Weights of a small transformer language model: 107M tokens.
MLP neurons of a small language model. Each row is named by its layer, matrix (up: input weights) and neuron, and shows model dimensions 0-191. Each number is 500 + 25 x the weight over its row's rms, rounded and kept within 0 to 999. Numbers have three digits each.
After each neuron's rows, "fires on" lists the tokens most often at its 100 highest values on Wikipedia text that the model never trained on.

L2.up439:508488501492505482500489518502515499492502539478540524514496514537466532463508458471492480509518498579528503480469515458472494504496486520523505523513506518506478500474461513449489530493513510556491534510503528460499528506500483532494520543523489505470517507488490494513510532480501454517532512510448455496436513513475483479500489524527510529486539478493502533444511494544478482544486537530508482512479539503447531484525482459523530490496453502473453511573496504507532478527487524480493514473494516468483484485460493504470506506463521519497509564502514480496468490480499473500
fires on: " rele", "ing", "te", " de", " one", "ie"

L2.up431:479476482517517501457528512434516535514494538524525532505507514488522485514461505492497475495486479493511535465538500502471449459499528516487526513536508500480509509493501481498466504443456523509522510512513509530443491504511480500489500550500530463480462528511486489518511459458530456500449511490495507454488525496501464496502509513517505541485478496505503505443508490522518499466484508530457547465486499515485486520480529456504489498476430537497473510539497515500526517538505472517488501547478515478514517508494524499487555513506506521558528485545487501497443502468501511536
fires on: "ight", "th", "ss", "l", " as"

L2.up490:514507462492503515485521532489518476513506504503505567477532501520479522479473474504495449477512536490494518516501505489487492467506495489493489460535533516499526470474522583521491478501532500479476454486538450496531493491521549475501499483506477507499484530513559524483499502493536469523494517494502496491478474436545482482497491492483544500514524472530489510502496494465469557481508555527556521484490508494498450492542478475505520507488483476459467508500522433490479522484493463465485502497514476525529521506517458506504535535525490541498517483539525513508505490471471477520
fires on: "ity", "ations", " bu", "ational"

L2.up767:480539524481503497501527521496542514476535493480480529517528507520490513520493458518513477549486523484477522516487506469435512516508515510458475530553472545470479515487512485500509512523485501489470505520490535476486522529514485469472474565530466500510475506514477477514533551441500461484486505473515531513464551489506489488490525501469481510476477523524505497482496477523483513475462492538502488497534509533526508474414477488490498508540471507505482544479512509545474485486481487458480556478500460502517522463513481533506494469514499490492500542541499491487465510490481503540
fires on: "ly", " also", "=", " the"

L2.up89:463552514485497477506473487493475470513500502508505516513516526524463471495492493507476484490507512536477485461507510489473506535464534458481448501481536503474509510494568537531472482550532480492470498495527518482523522453535509529527513474480494492476505473520542481500525489513508485498491512490520464524476514469471485521466507514491479538490437507504531480525502526514487446486525505461508472490543500467465521525479517503529554498492488524481514503503445519471524508530480543506544503470516478500492529516534569468462518492471540469498543467489508484514483511494477519475
fires on: "am", "u", "iz", "ang", "ic", "as"

L2.up576:506470530533467513494565459454510547493491518452522478479503519500486509546498508489493486538523491518477505497484538493509445423485567486533469490526501507503484520490464511494486514525507518508476493475524497469502496509484510528502493493498514486506512503506535502520515532487449544432507514508482452503511516482476487538443539499498464513495478522484516559512479502478456521503511551506496494483515473499471545500486521522513526524463517494482438479513508522493499521556473523493536531483523538480478488517494495496462507533451510502482510512474522529484500504498496496482
fires on: "rit", "irect", "duc", "ess", "usic", "ing"

L2.up458:499515525538534458535502504466499454524508509481497536497471522518487506464485512479530492477521505479487508566514435531488501477555503511527497431525498522487476505482485530519512502473564492445534491500497507505474482476522508537492473488491491468503529502510477522512542468512507519489479505496504474542478443477515445468524471465489503507479491431515549486498506514483513501467529481481512517500476486523517539493485506463493499512506471489522481502521526480538463514537538480510509508480492477533529499482524504485493486508483535491523540512536490519477493481482441504550
fires on: "av", ":", " in", " on"

L2.up471:513517513494510516501497487526524521438510531474506485464474478484471500478514518491489518539511510511493506484506440496491512500534503507512504492545492497493507427486515513534516508547504517492569497472516520484478476541512489473515465543514496482491490522468521509565460520472517492497478440506477486491487493506523453516498531529481516498457438501514538500522497469551507533474475515553502522494475460513486564512458525515491469482492460447497496501458509509522491512494489493454455505530513514520508512498460519508524512521508526484469487507508525457469472501517502526507
fires on: "ec", ")\n", " he", "ot", "ter"

L2.up82:518519458486486524501503500492496518489503531514506479465489525486459494510465472522493503504519533496503486474502506489480535532492477470458533511500531486526509487515466501518521475497538536539465537430511513477508474531535480436453483489516533507448489489518484538519555515514485467485515483510500534472529518485530505483540446500508492548502512460528499490449496530458480512516483528472482552482521525476507497461504482513535473469488460506515528524475517493471504528505552489505491525504531529490514497521489485499534504514503437477508485573482465495494493522507499503488
fires on: " se", " t", " n", " e", " b", " to"